Weights of a small transformer language model: width 192, vocabulary 2022.
MLP neurons of a small language model. Each row is named by its layer, matrix (gate and up: input weights; down: output weights) and neuron, and shows model dimensions 0-127. Each number is 128 + 32 x the weight over its row's rms, rounded and kept within 0 to 255. A neuron's up and down rows have the sign that makes its largest values positive.
After each neuron's rows is what it responds to, as a language model described it from the Wikipedia text at the highest values.

L11.gate463 [185 113 129  93 145 123 108 159 114 120 142 107 107  99 166 127 138 142 182 109 172 141 150 133 110 133 129 119 136  89 177 176 138  83 149 147  88 150 147 111 155  92 192  98 124 146 168  96  97 180  88 180 125 110 127  81 131  89  85 151 179 117  87 136 118 161 109 168 102 131 150 191 132 145 158 142 157 116  93 186  75 170 117 149 179 110 124 145 141 150 129 139 178 150 129 173 172 162 165 118 159 145 151 122 153 158 162 129 165 157 100 153 104 120 133  62 177 112  87 110  99 130  82 100 123 146  71 118]
L11.up463 [136  96 145 130 213 129 165 150 172 138  94 125 123 115  75 141 121 148  91 153 150 146 120 113 116 132 146 147 130 112 119 113 123 138  73 184 138 152 109  91  98 121 154 157  90 154 121 122 101  98 129 147 132  92 112 104 133 158 167  81 179 110 159 136 113 135 113 133  77 201 102  95 141  98 106  72 134 128 100 126 157 133 167 200  97  97 161  76 141 143  99 120 153 155 120 105 137  61 152 152  99  80 162  94 161 152 127 174 109 152 187 110 156  92 170 141 115 110 126 102 110 105 152  93 141 123 148 131]
L11.down463 [105 141  79 121  96 102 115 149 144 147 110 113 129 145 171  82 110 180 114  68 125 165 126 110 119 124 103 109 125 129 132  95 101 123 111 194 138 187 151  75  93 126 133 110 154 124 121 141 159 166 133 106 167 180 131 115 123 123 141 137 185 114 123 141 147 113  80 126 129 132  45 118 150 139 122 175 151 158  77  82 153 180 138 157 136 145 111 134 140 113 104 146 109 145 102 128 173  94 139 138 127 142 140 128 165  83 112 160 133  86  40 158 138 119 171 150 107 123  31 118 157 105 163 125 124 163 145  67]
Description: Word-initial d in verbs. Mainly a split-off " d" opening a past participle or verb after was/be/been/but (divided, damaged, dedicated), plus middle fragments of other words (character-ist-ics, Chem-ist-ry, or-ig-inated).

L7.gate6 [153 109  96 161 198 122 147 123 158 157 134 114 126 106 190  72 170 178 141  79 102  81 171 163 110 114 148 168 155 161 119 143 169 153  81 125 111 134 204 132  87 132 171  64 168 107  79 145 104 172  99 146 124 147 127 150 115 181  89 109 145 131 147 118 118 126 173  73 114 142 135  77  99 142 123 132 178 100 153  86 116 133 114 143 116 159 153 159  99 125 150 122 114 150  89 132 160 109 123 150 132 146 135 194  84 106  76  90 162  80 128 191 138  86 115  78 202  84 110 150 154  78 157 122  94 112 144 129]
L7.up6 [167  92 150 164  95 119 111  87 218 178 165 124 189 172  95 108 137  91 131 111  74 120  62  97 103 156 130  96  78 111 137 131 125  66 166 126 118 117 155  99 104 171 186 140 123 175 162 186 116 138 213  88  68 154 119 105 127 175 135 178 158 140 107  88 118 101 129 192  90 126  55 142 163 100 128 195 123 124 127 134 120 121 100 136 136 133 146 151 187 127  56 152 170 172  83 135 101 114 131 161 163 157 141 114 121 111 123  68 141 108 128 121  85  61 142 120  74  96 137 145 158  63 126 118  89  99 152 162]
L7.down6 [110 179 152 102 136 125 158 142 148 105 168 142  68 168  82 169 160 123 101 106  70  84 167 154 114 111 167  83 194 123 128 138  95 138  51 147 142 130 120 143 120  98  94 116 158 137  83  80  88 132 106 165 141 112 118 110 146 141  99  96  92  93 154 138 118 168 103 112 109 112 101 147 138 140  84 139 131  91 120 169  74 173 164  71 130 132  82 119 120 107 129  81 169 155 196 141 123 162 149 148 176 128 125 138 102 167 131 165 151 126  87 186 141 125 132 150 112 149 125 122 121 130 113 118 154 119 118 163]
Description: Mid-word subword fragments. Middle pieces of words split into several tokens, strongest on let in Ath-let-ic(s), also ot in ser-ot-onin, ad in Can-ad-ian.

L3.gate300 [112 161 155 157  83 132 142 158 147 114 165 106 121 145 128 172 125 145 133 141 138 123 126  62  84 190 144 133 188  90  75  68 132 128 111 126 175 154  59  82 141 127 100  95 141 139 194 154  73 113 128 166 131 135 152 127 109 119 174 157 116 128 194 142 116  77 129 163 146 154 114 136 155 122 124 123 140 138 143  97  42 165 148  82 150 174 110 143 103 106 152 122 115 111 165 119 148 162  60  88 149 130 135 199 148  73 175  64 128 178 133 116 115 152 117 206 163 130 115 133 121  90 122 108 159  95 145 186]
L3.up300 [125 174 139 159 109 103 142 162 104 166 137 105 136 158 201 114 164  93  91  90  51  91 136 172 114 104 127 175 121 108 151 112 127 114 124 188 167 167 119 136 124 118 162 106  96 123 162  80 110  94 135 110  80 110 126 148 120 193 176 154 143 112 123 142  67  84 136 126 178 114  90 106 107 110 109  92 134 115 171  90 162 139 135 157 129  68 161 141 188  85 135 139 122 107 132 176 130 151 171 172  94 116 148 128 140  96  68 135 108 155 138  92 112 117 189  82 151 131 144 160 199  88 104 114 116 106  95 131]
L3.down300 [146 127 154 185 101 138 134 143 125 176 169 150 129 186 108 145 136 152 150 107  84 124 139 121 104 123 139 146 143 154 120 159 122  69 134 146 101 159  76  85 122 106 142 110 138  82 135 117 116 144 163 137  79 153 138 122  73 131 135 128 142 180  94 113 199  88 182 146  84  63 133 147  82 126 137 161 181 120  88 165 167 181 157 121 128 106  87 172 185 173 144 148  75 123 117 175 123  96 174 117  96 128 139 195 104 140 122 105 104 115  63 139  97 110  97  97  91 119 102  86  94 166  99 117 109 116  91 129]
Description: Mid-word suffix fragments. Word-internal pieces, mostly inal in Final(s), quarter-final, Cardinals in sports tables and results, plus "as" after such/and, and oc in velocity, diocese.

L3.gate270 [113 127 129 129  88 108 108 169 147 133 120 106 158 171 121 153 103 100 101  93 171 139 177 125 155 108 137  97 143 105 110 156  48 209 170 128 182 150 140 114  65 128 156  80 144  97 120 103 158 151  57 108 141 127 201 127 147  88 111 122 140 184  94 166 152 121 127 137 159 108 158 108  78 130 204 111 111  73 140 119  98 140 144 106 151 159 117 113 107 108 117 160 116 124 155 112 142 107 140  80 176 170 134  94  98 130 157  52 155 190  88 161 123 123 142 178 153 150 151 129 183 140  93 119 140 126  97 143]
L3.up270 [145 120  74 115 120 122 166  95  25 154 137 133 112 119 153 132 128 178 134 117  97 124  93 173 166 142 133 214  75 128 148 171 153  59 170 162  61  74 142 111 149 151  98 173 129 191  79 142  90 128 137 107 123 110  98 146 132 121 163 107 120  85 154 157 134 133 132 141 104 179 139 119  89 161  72  87 103 161  86 159 164 145 115 126 132 109 155 126 185 172 177  62 120 132 102 147  81 155 157 134 124 123  83 102 109 147 140 120 168  89 151 132 124 111  90  93  90 143 127 120 189 136 150 131 106 185 172 158]
L3.down270 [ 98  86  95 126 140 156 162 110   0 152 126 159  63 152 132 161 134 172 138 112 155 146 106 153 115 117 110 100 160 142 117 186 100  64 142 101 108 111 146 103 144 110 123 120 119 154  76 145 131 205 145 153 141 105 139 103 139 162 141 110  71 111 160 166 133 119 107 133 162 155 174 153 148 122  51 110 144 131  82 145 160 120 157 132 126 189  98  65 102 127 174 109 159 129 108  85 154 151 180 180  91 143 113 118 154 123 142 134 130 152 138 151 147 110 151 120  96 172 194 124 241 131 183 115  97 136 160 204]
Description: Connective and adverbial tokens. Additive and sequencing words and adverb endings such as also, and, then, and -ly in mostly, oddly, especially.

L7.gate492 [157 111 112 158 143 178 101 160 153  86 136 178 120 133 113  83  91  98 103 116 143 158 150 139 139 126 137 139 177 159 113 128 165 210  72 129 107 106 118 104 140  69 133 138 146  93 115  18 114 127 117 148 129 139  87 180  55 156 129 134  49 171 102 184 119 177  49  97 182  82 107 153 178 138 163  97 173 108 146 114 144 144  92 148 132 101 142  55  85 130 116 152 146 153 156 144 161 172 147 165  99 161 152 102 147 180 104 116 113 136  52 131 105 130 132 129 148 127 131 147 109  82  96  92  84 118 133 134]
L7.up492 [144 127 131 114 140  73 106 104 148 153  70 158 124 140 112  83 166 138 142 158 108  99 142 125 169 113  67 163 149 108 112  41 118 118  98 123 125 191 100 149  94  79 158 129 108 135 126 103  93 221 173  81 119 105 190 119 129 181  98  55  56 109 140 188 152 149 105 107 108 211 108 102 153 165 127 177 110 127 150 150 128 107 103 103 117 108 129  85 150 160 117 123 157 130 134 147  82 180 153 118 139 129 103  73 156 155 127 108 131 122 109 172 109 140 122 138 129 102 135 148 157 100 125  63 138  99  91 138]
L7.down492 [128 132 132 157 165 134 161  78 197  90 107 118 101 141 133 125 150 137 102 158  99 198 133 131 115 183  61  65 164 143 115 178 184 176 136 126 139 134 168 120 160 158  97  88 159 169 181  91 155 124 174 123 110  91 110 161 105  48 159 169 117 112 112 144 152 104 119 112 150 139 148  68  93 124 161  83 114 120  98  95 194 197 145 108 104 131 111 104 157 153 100 136  92 124 201  71  78  97 173  71 147 104 122 123 141 131 151  65  69 108 155 129  82 164 121 119 123 140 131 162 168 149 156 144 113 142 147 142]
Description: Mid-word completion pieces. Second or later pieces of a word split into subword tokens, strongest on contains after cont, also att-orn-ey, f-ough-t, w-ings-pan.

L11.gate339 [188 103 173 157 146 169 128  88 106  68 157 148 171 169 146  79 103 189 120 168  82  86 144 156 167 185 120  88  81 129 119 142 145 117 125 124  90 114 166 161 173 129 106 135 141 164 140  36 131 139 105 149 103 117 102 173 126 168  97 182 146 104 106 120 133 116 113  99 130 118 118 174 113 145 145 140  69 196  43  72  99 125 158  86 116 108  79 128 127 127 131 122  95 156  92 159  63 142 170 118 157  91 178 155 168 117 114 130 129 119 189 164 145 109 104 114 170 114 121 152 146 145 101 100 163 142 133 125]
L11.up339 [150  83 137 130  96 143 188 115 145 174  98 147  93 150  77 101 140 108 176 141  92 158 200 121 114 163  57  95 134 100 124 109 119 176 107 126 126 134 133 120 103  95 134 139 137 109 145 145 122  78  93 118 159 152  77 143  88  55 160 108 142 148 114 112 171 110  82 104 190  91 114 171 108 180 165  89 149 127 124 122 156 171 143  83 156 159 144 113 136 159  77 140 115 103 170 161 104 132 128 125  89 101 174 212 142 108  48  89 160 158 112 200 158 121 138 113 149 139 104  54 130 117 149 160 129 119 132  72]
L11.down339 [112 111 114  57  97 138 135 142 163 107 137 123 121 137 125 101 107 134 169 154 148  93 108 179 141 119  95 124  98 111 118  94 112 182 131  82 130 141  81 119 125 109  90 117 146  98 151 108 123 117  87 158 114  66 146 148 128 205 150 106 104  87 127 126 168 117 129 118 142  99 154 150 151  91 144 168 129 104 119 144 125 146 101 144 104 106 164 138 142 142 128 144 115 182 196 184 141 183 157 147 131  83 121 148 166 124 122 152 140 155  89 149 191  84 121  82 141 141  76 170  76  87 171 156 162 116 140 131]
Description: Appositive and adverbial modifiers. Commas and modifier words opening a descriptive aside about a just-named subject in biographies and histories, such as also, former, both, mostly, later.

L7.gate374 [166 127 175 170 154 101 148  67 109 115 114 120  89 102 149 180  74  63 175 122 158 141 114 117  92  94 133 117  67 115 183  64 123 143  94 131 129  94 112  88 140 155 105 184 105 149 148 120 104 104 122 105 172 139 134  90 119 172 114 174 164 112  18 183 154 117 145 151 127 108 112 133  86 115 131 111 126 133  72 107 146 134 172 124 188 132 134 132 144 131 135 113 133 123 148 134 101 100 132  80 114 128 142 163  99 187 164 134 148  99 125 193 139 129 102 139 123  97 178  91  89  84 112 109 113  98 151 148]
L7.up374 [129  93 164 180 101 114 147 204 190 142 132 177  50 103 112  95 141 130 180 117 149 105  95 127  72 163 115 139 183 127 182 106 155 144 158 138 133  86 113 118 131 125  66 133 141 146 144 177 149 161 154 178 127  80  69 123 192 144 142 110 193 110 126 180  87 165 176  94 107 127 138 152 153 140 101 124 116 159  69 119 112 121 171 122 104  98 125 115  55  91 177 123  57 108  97 118 109 124 190 103  77 111 119 103 138 114  81 104 115 166  99 165 153 140 139 132 133 142 141 146 146 139 113 182 138  92 109 158]
L7.down374 [145 151 127 243 145 138 108 164 121 148 136 148 162 182 113 161 116 147 149 126  94 152 171  72 133 134 139 107 172 115 132 105 134 127  97 123 142 127  76 128 112 164  82 151 166 165 171 148 127 141 174 116 126  64  92 188 139 120 140 139 144  69 139 119 124 112  98 167 117  87 110  65 113 112 115 181 112 145 123  80  94 111 153  87 168 138 116 142 126 143 111 150  91  99  72 146 144 130 112 150  91 137  97 148 124 111 151 118 124 104  90 210 206 121 107  98 146  71 163 159  83 111 106  73 115 157  62 107]
Description: Connective as/to, mid-word ec. Two groups: the mid-word piece ec in mechanism, specifically and unnecessarily, and clause-linking as, to or part after a comma or noun (as well as, in an attempt to, particularly).

L3.gate243 [119 149 112  85 163 166  85  73 152  90 160  81 167 177 157 130 122 167 116 185 116 188 114 114 162 137 131 162 146 152 121 106 150 100 156 159 125  92 136  63 130 160  97 154 124 128 112 119  74 144 175 143 152 165 132  55  81 134 148 217  71 173 141 145 196 102 127 120 173 178 107 132 147 123 113 139 104 122 142 192 215 132  74 123 177 108 113 178 171 210 133 177 103 138 103 133 151 127 151 122 121 120 135 111 166  75 158 153 153 139 102 178 142  90 135 152 157 121 125 140 131 157 132 116 160  87 127  91]
L3.up243 [130 151  95 104 109 134  55 175 126  93 167 101 128 178 116  99  95  69 176 119 105 191 125 104 128 131 101 171 134 117 141  62 136  78 170  71  79 135  84 142  74 123 146  95 142 146  81 140  98 114 138 131 148 106 131  98 109  70 162 204  70 196 104 183 180 142 141 116 186 148 150 178 185 154 163 165 115 121 152 193 126 149  66 105 116 149 122 117 124 162  95 165 143 133 140 133 174 143 122 113 130 107 149 123 146 170 109 145 143 183 139 119 120 169 174 140 111 102 113 134 156 153 128 117 119 119 137  90]
L3.down243 [125  96 115 126 133  93 109 102 151 118 113 160 153 132 174 122 153 121 138 134 143 102 117 159 137 102 149 126 139 171 133 126 191  99  86 112 146 126 143 112 153 198 130 115 138 147 116 111 150 106 159 169 126 120 112 132 186  96 175  64 155 109 136 158 109 130  90 125 192 149 108 130 168 118  80 213 168 128 113 103 118 184 145 160 130 122 144 146 114 103  99 123 118 146 192  66 152 111 117 141  80  81 125 154  82 128 163  68 146 151 104 135 160 192  74 150  91 119 244  67 109 130 139 146 126 184 141 117]
Description: Word-start fragments. Opening subword pieces of longer words split into several tokens, especially "ar" (arranger, archdeaconry, arrive), plus "ass" (Massachusetts), "Comp", "Dep", and occasionally "World".

L3.gate64 [ 70 239 147 160 136 119 132 109 114 144 143 194 105  90 143  92 163  97 106 131 155 165 127 182 117 128 138 158 152 111 128 138 165  70 174 118  99 150 105 127  89 151 132  96 116 144 148 130  47 155 171 146  75 158 124 155 150 189 129  66 108 167 138  85 101 203 133 163 173  83 123 107 136 116 115 108 168  86 139 104 151 126 140 107 112 124  69 100 128 132 169 110 132  95  66 115 191 128  80 154 187 128 130 139 177  86 111 133 134 111 153 101  89 169 190  77 130  95 142  67 185 113 138 102 153 104 101  67]
L3.up64 [ 93 115 137 106  58 133 143  83 217  81 118 107 125 119 100 108 142 196 103 138 141 110 131 102 109 179 174 121 151 129 144  98 145  89 146 120 141 115 193 198 123  90 116 131 155 107  73 121 163 159  72 156 162 125 110  92 181 144  68 196 199 140 155 108 156 138 141  87 127 135 118 128 155 116 131 146 182 119 147 146 145 129 173 172 146 150 133  70  80 171 140 138 135 114  82 107  90 169 120  81  92 111 106 116 200  97 137  71  85 163 155 183 190  64 105 101 109 176 131  76 101  84 132 124 107 171 116  99]
L3.down64 [137  59 147 162  40 139 136 156 156 114 102 154 108 119 106 133 168 103 134 200 155 125 133 172 169 141 105 106  96  66 115  91 121 104 117  49 137 105 134 152 115 125 102 153 145 215 171  91 169 140  66  56 127 118 115 120 165 112 102 140 130  63 172 139 138 134  69 155 152  96 101  94 186 121  90 116 133  88 118  65 165 189 150 141 118 159  45 125 116 156 102 115 112 127  49 161 141 173 152 143 119 142 118 167 172 105  96 147 127  56 136  79 145 143 126 147 174 178 144 123 170  91 135 122 118 141 108 149]
Description: Mid-word accented letters. Byte-piece tokens for accented letters inside foreign names and words, such as the ć in Matanović, š in Mureș, é in Poètes; weaker on other word-continuation pieces (vis, Nav, ober).

L3.gate422 [161  60 144 128 150 155 119 151 103 110 124 179 135 141 143  99  78  96  58 102 131 163 119 139 134  55 130  28 111 107 192  93  61 123  88 113 195  97 117 184 129 116 146 114 155 100 105 128 142  83 136 134 112 163 143 141  62 162 123  78  94 145 123 155 225 171 124 122 142 125 115 155 102 163 163 106 129 128 143 110 136 149 148  95  71 109 121 171 156  86 114 150 106 156 128  84 103  71 103 137 119 111 121 110 109 109 114 166  92 146 108 179 138 110  87 153 175 130 167 170 114 110 151 143 134 141 159 117]
L3.up422 [149 104  95 130 100 136 125 158 128  82 148 129  57 126 113 146 147 107  95 147  82 105 134 101 147  80 107 168  92 105 134 170 118 162  94 166 114 193 148 109 158 157 104 192 128  93  91 118 101 183 184  93 117  36 158 107 144  76 134 210 144  90 142 145 170 136 110 106 129 124 136 140 147  81 115 135 113 155 125 164 151 137 114 140 129 107 103 153 133  94 167 159 119 160 168  84 107 169  46  97 158 171  91 110 121  84 132  81 104 112 129  50 102 150 108 162 144 109 155  92  90 174 114 128 159 185 134 129]
L3.down422 [142 139 144 166 141 106 165 103  96 104 104 114 110 156 152 137 170 118 130 104  93 138 126 170 129  83 117 155 125 146 116 105 119 107  94 114 187  99 145 169 123 105 113  67 131 130 137 138 119 113 130 149  92 185  87 133  72 175 173 182 126  84  89  95 103 143 100 139 142 170 130 125 125 133  50 152 118 128  96 129 146 127 171 123 138 142 153  95  94  67 135 167 221 139 101  85 208 176 200  87 134 114 131 190 173 153 121 120 141 112 125 125 118 127  96 140 150 129 155 138 125  99 160 122  89  82 146  74]
Description: Word fragments and connectives. Mid-word pieces such as ile in While/Meanwhile, sp, re in irregular; particle off after verbs (wear off, cordoned off); connectives like including, For, or.

L7.gate0 [ 87 151 132 156 186 120 157 161  80 116 191 140 150 147  66 194 141 134 140  94  91 149 166  76 165 167 120 138 145 109 176 139 135 145 187 155 185 151 122 152 145 103 131 133 105 165 122 119 155 104 135  87  79 125 110 159 158 174 131 135 117 111 183 133 155 122 107  89 122 125 120 132 121 147 178  65 120 153  88  91 122 136 173 134 113  17 130 133  92 185 121 145 107 138 165 133 134  76  96 118 124 108 183 131 165 137  31 151  97 154 172 123 106  76  63 149 181 109  96 157 111 136  95 176 118 126 139 113]
L7.up0 [ 83 131 130 107 140 119 108 160  88 134 102 145 128 113 163  70 162  62 136 141 109 114  88 159 130 142 139 103 145 172 133 135 146 205 133  75 109 137 139 124  65 133 162 131 156 129 156  71  99 132  82 152 153 145 146 110 147 228  97  38 172 137 145  78 140 131 131 158 107 105 132 136 131 120 146  90 125 100 156 191 119 134 153  85 166  96 121  95  80 178 122  93 120 122 170 131  94  49 160  68 163 106 166 152  95 160 137 101 136 167 101 151 180 139 149 122 178 139  57  69 118 125 120 109  93 143 150 147]
L7.down0 [137 134 122 115  96 112 160 121 131 119 104 143 177  51 100  84 111 199 118 115 118 103 160 115 191 142 106 126 138 138 123 140 185 152 103 168  71 105 118 159 108 103 114 147 149 127 128 111 134 105 122  95 174  95 144 152 133 169  85 185  80 161 174  69 134 116 133 158 185 138 104  87 127 101 140 152  98 128  39  91 135 113 129 142  86  92  83 127 106  97 107 175 137 139  71 179  95 177 178 113 108 170 109  84 138 133 146 103  92 146  81 148  97  85 129 100 134 178 123 133  86 168 168 128 189 148 112 104]
Description: Post-auxiliary adverb endings. Adverb word-endings and modifiers right after was, is, has or are, before the main verb or participle, e.g. initially, typically, been, also.

L11.gate157 [126 121 106 140 173 135  95 127 119 133 123 108 156 181 175 142 141 132 165 146 137 133 121 183 212 156 153 146 164 100 107 142 112 168 116 134 140 143 121 125 162 111 143 111 120 117  87 135  96  30  69  98 127 103  93 159  87 131 173 198 106 140 120 145 180 135 117 109 122 141 177 173 129 156 181  79  95 156 217 144 100  95 195 111 129 114  84 137 136 187 128 123 126  74 114 178  81 208 163 148 149  91 126 151 201 114 147 115  86 110  93 166 134 152  94 220 110 125  68 136  71 128  93 135 108 101 126 114]
L11.up157 [146 122  94 135 140 177 155 135 100 162 122  63 157 148 101 132  91 139 187 153 100 136 101  88  99  81 152 116 157 139  93  98 153 163  84 155  85 161 136 154 148  72 155 155  92 123 129 179 159 127 128 163 128 151 131 101 130 104 144 107  68 179 169 165 111  79 168 145 152 121 140 171 160 168 119 113  62 106 133 141 131 132 130 138  81 120 120 122  85 125 135 127 153 184  87 106  94 183 155 209  58 149 179  96 137 124 138  85 109 175 155 131  51 105 155 161 134 169 129 136  92 140 109 180 139 154  90 146]
L11.down157 [152 124 145 130 127 118 136 136 168  87 126 158 137 123 170  49 119  64 140 152 181  71 130 141 169 151  72 123  88 145 169 112  88 160  99 107  43  34 198 145 140  77 147 132 122 107  77 105 140 160 125 204 150 107 150 100 120 189 142 168  77 135 132 105 104 144 158 152  86  63 162 131  75 103 133 171  49 161 131 119 158  97  74 110 127 122 135 112 163 137  89 153 176 154  99 152 138 128 148  90 119 125 127 163 114 118 102 131 175 111 175 131 122 104 113 136 144  84 146  73 143 177 126 153 146 159 218 123]
Description: Word-start fragments in tables. Opening or middle fragments of split words and abbreviations, mostly in sports tables and headers, e.g. R in RR, St in Status, T in MST.